Weights of a small transformer language model: RMSNorm before each block.
MLP neurons of a small language model. Each row is named by its layer, matrix (gate and up: input weights; down: output weights) and neuron, and shows model dimensions 32-127. Each number is 128 + 32 x the weight over its row's rms, rounded and kept within 0 to 255. Numbers have three digits each. A neuron's up and down rows have the sign that makes its largest values positive.
After each neuron's rows is what it responds to, as a language model described it from the Wikipedia text at the highest values.

L4.gate896:167134102143089100131085101142087057091113142098152131098117117134159106121067127128126162113185119111132167133097144182171167125143134139164156151144108166139176077139088118097130073123121133168162118126122168114114052106160118162070118135103099162069133117094129079069186096101186098171
L4.up896:140172130101094091123097108136125144115082134169144147119087126040206103145067087142095078121179102146098114074059139143136132125131127193095145157156155115105171174106099104129115079130163128207138100105110181171110089122090139185203088143167157133088104115145136104137072168124156142110
L4.down896:125146102154066165150148170128111144101047157103140106136111174091160139136128125083153126086108065138085144154054147089153166090157122147099119100124192101148096151095091081086125160200137097149178110063144140091147110148131037162139109141192144110149132147085100106149145151124155081124
Description: Final token of country, state, province or city names ending a location phrase, e.g. Norway, Soviet Union, Quebec, also "world".

L3.gate1399:185137125151114113090181173123090141188099113119125099132192151104174176135122154104104082163143168124144117140163097104158149143127104163089107103142148107174097180111094199138166112168162142122119139070181093152157166105131094080132148115094158104124130143136156138164104131096129150101
L3.up1399:166110133145114121090180170125081137209109073126110076127185145087169180110105141091096092156138159101168119137169097108153141158108109160095104108148139099164095165105089190149159114163154140131076154060174089163139185113128086095119161109098162081125123144116168142186111145117135144115
L3.down1399:131123096192164084129101137136115108149160112065147131107171130161199108082068165110110050112122147108176121122129134132099164107120139114150134121156162110116104201128142115152147152084145092092124143140106061106131162119144117102164143079164145121125058084096187154123161151079161088120
Description: Short subword pieces early inside non-English proper names, usually just after a capital letter, as in Q-ar-abağ, Y-z-aguirre, N-g-ô; also plural s after acronyms (DRs, SDP40Fs).

L2.gate956:123120125098053126108131144157075081128105064151091157201136095136112208150096136133108125098121083124131100135130159131155128077121092093134135087155133137116182136151087150173171158114130146120146137110137115131134141102131174079092101119159115111131109130119059110100166209096205112102
L2.up956:111123122092054110108146138156100074109128085146089152202128110142111200153087134125111130102133083123139105128128146125156112071113085103143151089168135139111185127153080146167172178111121151139142134111121123128117152092129164062099095135139113106136095135117065100097170199100205109112
L2.down956:080124151130101117115084149114119134104089138104063152192130105151157083122096182164094046116107136063135114136106118104147084138098125116115136110122178113127189158121096159217168176100148095071131096072112115131104117201105186150104101105114179083100089137151113080073182122115165120094
Description: Accented or special Latin letters and IPA symbols inside foreign words and names, such as ă in Romanian, ı in Turkish, ü, plus LaTeX _{ and ^{.

L2.gate743:118087102108114134117063164111120142110123177193110130122156093093163155064119091129100136132173201139112138134092097104128129172186155154100109110116159115118121166136120084108096099102179110184123156126124139126147144123172129158179124162123110104043175134142153136149124114151153128102
L2.up743:091089082130116138129038169060122164105138216187099121150114106142140146082115119165167132076160211162105111100084076131072108177198154112141101142126167090147129156124113126111122072075124107188109145107164137157080140110153131161148133170155113064068168128142107130166106116150189103109
L2.down743:139143089085093152080101127068185151103138200182137142137142105162121144109144150147147177115135190109078132141110113103084135176108147143148099106146183144102144135173140091142094023134111112158141133117191125133104098144108131093113131134168150068084095076132171131131114114155182112160
Description: Quantifier and adverb words right after a subject, verb or comma, such as each, also, not, only, all, finally, usually.

L3.gate37:115121157098149105148119125109135071154112137165090102112143088096119102118194116119151120131134108167143133135151124104084091163131087160129155148100150064121168123171073087152101126103194133140101165100175150093121114091161100112188161158169115061109103088097128120178128061126185133112
L3.up37:103098144102124114133088118106176081158124127182082072094146079112120118130196114149145116128113122171131140144142131096103108163161094156131158158097126055092198144176089125108089119081161089115110182101165171104110125088177113110163132145171119090108088113073147141159132076140161140120
L3.down37:093137134073126099114147126147180094149151133174128134134190113067078130072142179114105117127104154143084144140113107106098109102066080153171130068117160095143194088126131097152135153147126096144102115141174120158066120095142086113169116117158139116128159096062164121130126081093141109123
Description: Determiner-like words starting a noun phrase, strongest for distributive each or every (each team, every game), also this, that, one, same.

L2.gate1512:161202177148118154139129138141156113068104152202158124121068145096139134093157187130134122192140114117104132128106155125158151187195132127161133123113168131145153130168119047142101064082115084113084130117088144155146086156139138104136080110164195110168151218072138087144078112151093179139
L2.up1512:099139162052111117138117130100136178141126151091112152150059103157111134142083151161054111138093132156157131143107172146160131101117083117134163103160166095096151100130109132121143116099043146130140139168155098165123088120137077133132117138184132178187166118092130125136109177121191162135
L2.down1512:137104134124106126124132124105150105096111121156136150120114104091138166087189093111105196138129111076176106083081173115125138094138153093083126144103141127155136105183166052123108124161120160083179093046074169133128102152069110133158114195092127154099089094137139105106081105170104098087
Description: Names of countries, states and cities in running text, lists and tables, such as Sweden, Copenhagen, Oregon, Zimbabwe, often ending a phrase.

L4.gate566:134112114101104156123126126146103048141166149121137127223174160121150109139172151115137108117128158144127143157090110095129213158131121148115098074085130078125101171097114111160090192088091110070178196153111115119132177114094103086115116135059170109106168138147114087172168138138162078137
L4.up566:169130107100093099131097116128083090110175157117143123162136089137144128149135170133153078139101170135136152146117144158132181173170121142146107079101120109091147125133087083135092163109089122061162123147122082103140176088094125103142091135072116099087117124136130074149187165172154114113
L4.down566:087095124165151114133150091159156075165102163180101104147108149091088047145090154106143065102134120152119087144122122131140109166127138122153104173123158180152135098071090192142121108146079168142093102113169199104088142106056089151064166149130134119106151125148102108135120175114157142166
Description: The second word piece right after a lone capital letter starting a name, often a foreign one, e.g. V-es-ely, N-ico-le, C-es-are, O-'-Dwyer.

L3.gate1184:059172194168095147154100114116091150144120095091168179144111186072184133138146167152128119169115085116141124085113103082219155115143180154168135087137101166090114086124062104153083112079144195094162158122147105104161106088127153163098100195112157108107137121108119087151140159148114160122
L3.up1184:141174134136161157163104063136083093184113100106187153137071170094171105136151165171162112183164084127173158118140121131181132111129167200129188122137105179075102052142112149144088137091086185099106131160151085105157122070157136139098116156151122102139149113121120120152141099096112168135
L3.down1184:126106135123168116122202070094143069155157145134153145098189149124121137123132176129134035106178105101167131128114096105134112137148165148132131131170192063107065107173150125089161113192144112160175082112119131108130148150146138148071138153159150164176147114115168181103139140086142167114
Description: Words naming a country, nation or scope of reach, such as States, UK, world, worldwide, international, national, Brazil, often after "the" or "in the".